Part of a small language model's weights.
Size: 12 layers, width 224, 4 heads of 64, MLP 896 SiLU, vocabulary 676, 7.95M parameters.
Architecture: LayerNorm before each block, rotary positions, untied embeddings, attention and MLP in parallel.
MLP neurons of a small language model. Each row is named by its layer, matrix (up: input weights; down: output weights) and neuron, and shows model dimensions 0-223. Each number is 500 + 25 x the weight over its row's rms, rounded and kept within 0 to 999. Numbers have three digits each.
After each neuron's rows, "fires after" lists the tokens most often just before its 100 highest values on Wikipedia text that the model never trained on.

L5.up783:518467457501515516468495542497515502482462486479471451467534487542526517498488494491467488545507448501477475486544503492513534522432520487501473519507496509494499527462510456518495502505483517503512501514519470508523539513511564479537501478503468513465493548494505476516505510469495538529535523495478489474491567479486510489556525501485464506513488488494514509465516536496502493542469517508509490493501494529474548500491505441486472442514542473528489489466491530497524529504483531549525475523526487530514523477496484459473490539490520469492499453538529512487499523539524511485487522554468498504494484470487504547487494494502496539524500530460446472486482509499475504502491
L5.down783:511522477496499489527524585494481518495500478502505523501469467518461442531495473476533474531492498523494517532437513448543483493461543502496491504477516509483502480493481501558532526528509540495498519501492522487485502504502506459542511467469462463483513432481487486506484511490495489464524542462480469497503499476426529516518515503483553521461487500500525537483492472487493494516497512504490527529496489470541508473516494467518438519529523515498509540512518512537527489489505540524509528490467499504465476495493537479499493543460529507452508452501497505512469471473496524504515527517531471533519481518500530524508503485529463532501518505486482507520475506500477531462494
fires after: " G", "n", "ich", "g", "ov", "an"

L4.up863:515469524538497548494524508470498540488455502502487488475493497517485542452525486499539435541548516497541513455524484476530459557507523455506473480530498485520500496504528537531496520493500505508526463538508531502486495474493494483504523509492470499486467482500468514529537526463537474521517519492516490534509492534492435490510486481475488489492542480539482477505531516501496507488487468475515501481483517524484565451496488483494492454519481481500497498505548494491531499540517482503499464536469497547493450478523489453509492476523499469552500521492583508497472484483499486539489496473499506495497524483519500486522513535502511444511498496533505487495470533480462498518502
L4.down863:499499491547494491533496461491489484477532497541483484480489514488497464490461520482473515503497539486503507508520479494489522510487518510490511534498482543482499468509503471499530475507494470482474588504501453473553514544519502507510503520518547521529454512527507491491513470520513503498464480507497467485473471453488478500465496502509463476504495540492487452497504505535514474529531472483508529491553450522497460505498538494544490535469551489502540495501461503527475485504504508510510466450549493488486504454494526529530478466491523516508497507503442510477535513503479499531510549534433498486505513503461475525486490463495511522569488530495487495484488499542539501498470
fires after: " g", " B", " b", " be", "re", " G"

L4.up168:460482529532500492459499520528532455506508534461493533480530494545484525490505493486506527489523437496496489463512502530515510519468490481539507468517463496466569522499556479504490463459515522473507465518534508492442510471491490512477504511492528495467451512531500501465481516498526493540487491490497489488489570536472481462490506523487510457519486519502507506504451492474471469473475522543500497530472489483511491516482517483502520534517532505465486499564470465476501563521488542461536544501514464510531535531531494527499521495491479478497500478490545452479538479500486494523509505484497471507498496491463483454538490488490517502534499493502499492472471480503519510503516
L4.down168:566474472530492474478538474507512520473493484519492499511507527509508484505515495527509440438508492492538487497499468493557481474502541540506520480456528556543497477488487514512507478520556504475490495540537539448497489521507511448446502482522487487497502490449496481549544476499520481502489494533513514512516499539514486511515461485495521499523455525478527510477488487525515467490487482473485499520468498507574499517483472507504473492537522542508511490494502508480507482469489517531516479432494465430482495496466512529499464479500514538475517493522487494525482528479529515469517479514510490509490488489499520560496495529493497501513482459526473506501462483509528463487517
fires after: " s", " S", "es", "ist", "S", " C"

L5.up862:451503530530487512509479506493495476500502499519506452440472553498495470503438525555492512551506527537494503488533518454481487538499523490495522522504469516481494518482501481491535465486484554462529540518505483474533500502536487484524494537477496532512470455528520489517454502502501506477489521527507514510511504491487507538538492535505492508496506501506537507521468495472544478528456483483528531502504480479485489460498487466472518521534486486530542525462481519549510502542512471547488511552475467529487503495517487500486487533494471503457525508477543498495491541498518540518462476482523518494471477453508495507487460533521471541508508537460503500502517448507505500466468
L5.down862:500519494516468489479482515568488486500448464471518491512534467527514492486480505483475489512496485495435572535451503510471490490452503500472501483508503468504498492452553535507525492494529534498488486539474510476469485517499470503490469491500512478517492503460522507459498470483474500461524539523533503492456476498500579470473515475522490456499449505467530513506504483496462522494500534489487496531490470470487538531512494513505465499524508512534502528489460488517522532475507508494537530482519509533497544471501526479474466522524507530559449504549505500499494518476531529534499502524500526491498538518469493505529454463484510528506509501514497492506552482486497519519508
fires after: "an", "m", "ur", "ov", "o", "ot"

L7.up38:524513487478520507493491502458469496525489520519483493471491497493474522458510482515494481558515418482499519529496493484539516480466480497493516509493505519462506532476494481460493534500503453515522457489486480523540505481515522490527501482457487510518484510562467530524522542464547451529501489498490486520510519568486520501475515487474500527487526547515495520518503501516477511532532469520489490496513517522470460528510491470476505494512433487478493506512456470533492465479482514524510493506487481538526484587512451480541487487533507521484497495506501453483522520521511480498531506505526522529465517453453493469528519504507491532509493474503507508550499514521510549525479
L7.down38:474508489547563425512515451511536483506547523506503504486495491489526474491458543512495500457471494480506526509447536513494461459505503528479520520539464467489520503497471533536522474543472456490499541525476504517509475490486484484503513438474489515506520504559475448473520497522462472502489562498523511472500482472494531509482494467508474493517488547465478531498481503511513480487499494510464477519489487503487497496513505479533473512499505476483493539502525499504496517496462491512541515503470525533492460563512503508523438499514550515460511496504511453518512526484513462494503492460511516508535501518514486507510503536530505521499462503524547509480474473530508520489475
fires after: " R", " f", " s", " S", " B", " F"

L5.up493:476525532516519488520523493546537478461524473520526520523515505545534520505482478489488479488436442492501488535553534502521519509526491499530508483519480478519474545498444474476497476489514505505471475496513523497496496525509518521513510479509539540502467524529485521497483462484486496521488525493519484477507504544479473457469476489502506544531480485548527537510477494490508501539505493525523488536498515496505475509506529473487543449447507481472511489497500496533504494487503512475488504509507519529527496508517518455524458457490515486517428480516498498515494567525513510481463513485480489528423465523484475477533514532499558518478530484475528500478497541540491483479512
L5.down493:511482452473493547516490532475498510521493505545515521476512504514474521492472495482476499467532459492481495500499509524491525535476499555483476491492511498502494484465430472517468530457477475486515487456500487542548450482535488496505481499438531510510530545503497477475512452489517544465536491524520501501469548495534465493511509475522513454484524488507442504528522524515504524518498459467514509473540522493504476517477503502504518523514485509458488495514503511505530497513512514481497521501487467547504478521512503484436481486464456490507486503507496505509509454549471515456518516496533496488551461458482505517521496475496493506551482526531534529530538531506505535491526
fires after: " S", " s", "S", " de", " e"

L4.up164:504496470545484501487461515448516537552472475486470509482466462524458468513481485525489499534513496516476486492461496533468496554489517451509493531477483480500466516526482482507483507563527526519499493523477531535516448489478479498515492543494486485453465529518545461513485515496516477513543498575525524536520474499535476460498500467482510549507520473476478494485495513494512502513471491494428525451525517498508506493538489509487491502498549464501467514520522516490497480508485513497498444492479531536512488527515500529504506509508506524481520497469551477515532512495491508497495526519463507500464492501545530503532500545476537484545504491507516492504495470545486517483470
L4.down164:518511520515527505532500539526515483464490528521517569508499518468493529494523477501504483479535477490466500470527469523489493493481459574488502460557481511477473454525491477475498513501503511487556519529488503493542452485482473449485525539494524500495527491491476510516553557498497507483480534520503521518468479539464516504500524457557488487503491519480502477524539504469526494501545464507486485526433493521484515521495497497524447493483545441484487497503526524510495493491543512478504530473470494452515491514510502509477481511530484504495544522480517484533451483523479459480510496523501480493485485510500463513500515438527503492518468476487492499454497486500503509519482
fires after: " B", " b", "f", " al", "ver"

L7.up66:536479559518493525468493472544512493477471501483471533500501492502497506483464506491501505476494512492470497533472489512477552495533493508528488515515472503453533539485503483477488478542504514515484509527510491515494506484488454512490562447528522489507481495511476553575495511498498494468527534497451464441516487509495503489494503457492488517526567497529524512477545539493504505504512482506527521518506476533475530468526474560479486498499484506483502450508505521497510521521499528480512499474506516493489506515508498518471508550493480511518543491479525493476494491486457502534532491498478507480453495512411535518522502501523462477485491469533499499552436525517509473519507
L7.down66:508519477482492483527536514511520509543516515531524505491512515450520467516496522482496523537501516520564489500511491461463481484481532474498500477457525487518494503490508477506498537482470487494514516492485461470486486476484476501508473539463490502500439533521547490471502513531528537516497544463530520541482524505562503550458514525502495500473473500447492477522470491535491480505494533508497528485488508482540424525486508494539501501527537523458479484481531457517504506522484476509490526506525508533532517475498517527532482463516547509492504497484479525503478470532493470452483452533435487509473513454533493535513474502471498525492469500504492471460507511484524491499485
fires after: "le", "it", "st", "ct", "b", "c"

L4.up364:543501464539482489488492494500482467496503509505504533475509481517494472486444466514524436496489472495559506481499485496543491543484531503531499541476499490457506525445478541532491500482504440519502477558524521523500472502533502521490514507515510486491483534522474541496463480480526488516526501455498520539491519495527479524448487509505460477481500515528490483519489536507508477507551491513475542501432488507516509447542544502479490521536493512461471506512498498481499516491488557476498516482495476476548498472542473485492490483479470505481508505477525462476494492529514509495503507480510509488516500516476463484461535496540537544470490500503565480519505525464488505534485
L4.down364:527496516523444530478478485443520560494501537475496487514487511511535529486501445520496523512511502504492478541519492507466511495446463510454519500507511497484473493511541488485506499496514494482546447471574522502494493460477489497512486493499469487515478488482516490533451458518505505516475523528498530498521507500501484477509482454487498516531488520493496484477518568545468500462518547494506463486501507463516496491475497509516492511509506514527529464438516501545461460497479523574483512474496474532528495481534475502498508500535455485490494508485502468529480494487509460502492498530538451492501495494560510532503544483508547474490493526485504522486531544499519497488503
fires after: " S", " J", " f", " g", " s", "at"

L9.up793:489512488516489500545502504498520456470454484489497488508514455505491490459491494498436458536518437511476482492508480555485472545543511548544498514510500474481524509505518511465490491523502509504525490512535529544486529471512520501515506473456534475516449483492499457502501471517483479549465502503539508519478483507493527566486560499493520499477459493513542501505458522523509534550526452518473494515480534516488478508470479484490485503546513502471466478530462505505514493475487518491503505510504483495534462533463486481461499468475522442480487523564498516482512495489529520496496509514503482492480498488484500472486526508452541512494527475508522529511529481464494509526518
L9.down793:521509472508495518503512520487499496572512549526486508477488476496532514463505476505469481476500504493523476471451482462446492505490522520502475515494512486521464479484504449470483482494491526526500474521517501498523495506519448559511492478498541549500493532525499519480501498491513522495481471539491502490545499474500487528496462495488497534542490521480512518502487487546465497498488517481488540511488503480502489470484516530479496493486510514492554539449532496534520495458498535464532516514456508488495478549492520528478508528460484484465504490472485465537507550502506466494498465491487541517496474552524489485449441509515518523466543504482554551521483481516498529507439
fires after: " re", "re", " in", " S", " s", "st"

L5.up497:503509493493477485490495536491507492496499510501451562467496487527507521540500510475474496499516508516532485487529487505532481522523499535508492492509485503440490512482554484529483484465479496500489460496535500546552523516524476503501576454530498408515531465481536463506509475505469531521526532461444500480469515521507506508478475474480526467500501512503483492514455540505502500475527493464509504506464513485491523564515485504473467474532528457493497483541510496521520476487551541521488478456468515507458482492534510495475525510492464511518498474515489460511479492545510483523495499522506491498531462505518528471487547508535488492513522497516516510533481456495492502519477
L5.down497:493459514429511489499463455512494517502512508503494495503492509489495529498500499505529504496473457461526506492463505506452485450509438510501529469525503521491490524503458456496487495490496498489528545489482515468495480520466532515497478530502512542492467525530490516529542485498526506490482508494544489487505504499517496490522537519520507477507508536550504497490526455519505478559522503522487498555517488530504478492498499466555483458488501534548471484492516508491501479494450446468551524561548541501556520526526492511508499517461523449474480469487507515527487520493495466485505514472486515492460522469463486528504462483512542519496478490478503521481482540494473472485538
fires after: "ct", "it", "i", "ess", "st", "l"

L4.up840:514505489509524484471498488504525485555492516524488547537532483535503504503473500514500492533495462463514468474536507491509485548489526502506513477553491506512472524484479497510517476496513485492495486518513519507490549481564500474466468464485504487483469519492498505505490478496506472506525457493560461472516492522505502491475506502507495510537503482507466477542501515533517438460501514495529504480502523422531447523476523445503525447512489486481451474540494489536492536522514507500519550548499508500499487503528493456492469512549515505468543476505541446507530523521439493510479493490464522507497496531526479520532524528549488491465483497505460495520495509476477519498509
L4.down840:501521453455483489531522518507492545516512465467501522504514530458512500508494506475510481512474465541502502518511486520495500524533475496535542505514441488480477516462501534497509507506439521542560523504470494514517512514511516500497528471498509449493466503516544518492480426472489503489496529445534535502482531506545493497517467483476509454523472514504491533525522455496490506535500444508461481508520512546501489502497505489478487490486459491488516472471509453534527478483552523521496497521497474504483490550500506509478516524520504514538493526493517476521490505516520495508517486468581495485474447507528464461472490507503473504526501482487481526548499492483459518524484
fires after: " S", "s", "es", "l"

L5.up342:498496513538510466506539497540481466489508490546485462524527481552471533511466516532507487504516518523521470487501513473506512503477547493487460481494484487481487514480443471529490533529517503484491518523493482506478519473495489489481537471508480491508502501498554494529508480456460493548493484456506533522495489482511485499508463533500456484504477520501454526563530516506515493495497493474513519491506521512482521523524502475529432491503530483503499414512470497535524476478545522494513505519511517541468503515512522483515531527530476495501479554511453482504516557525495533506461465519494517485469484536526525513470532459494533528484489468512559488494473481537492477506517
L5.down342:532509472489461560462501521469522545494478516481521514504513487483547491515515485461453533542507463452494478472502492519466494532511491471490530528531516510537539498506543500507465515468531513485539477504500509503489494520486516519530522508490546483474500495484490498486489456492552526483519468512539510490497477522515532501502517468518525491494493465488520476503483518520450506478516506512531478507479449493506505441521502506475542520493467480505509558511515513522455514505482479491500485509483518515513477484507502478483467520512495491524559474481552435486492469447524510506507506469496474557523471423517539506543473508493476453503521507510482515509496486460480506521488
fires after: "ol", "l", "it", " St", "g", " Ch"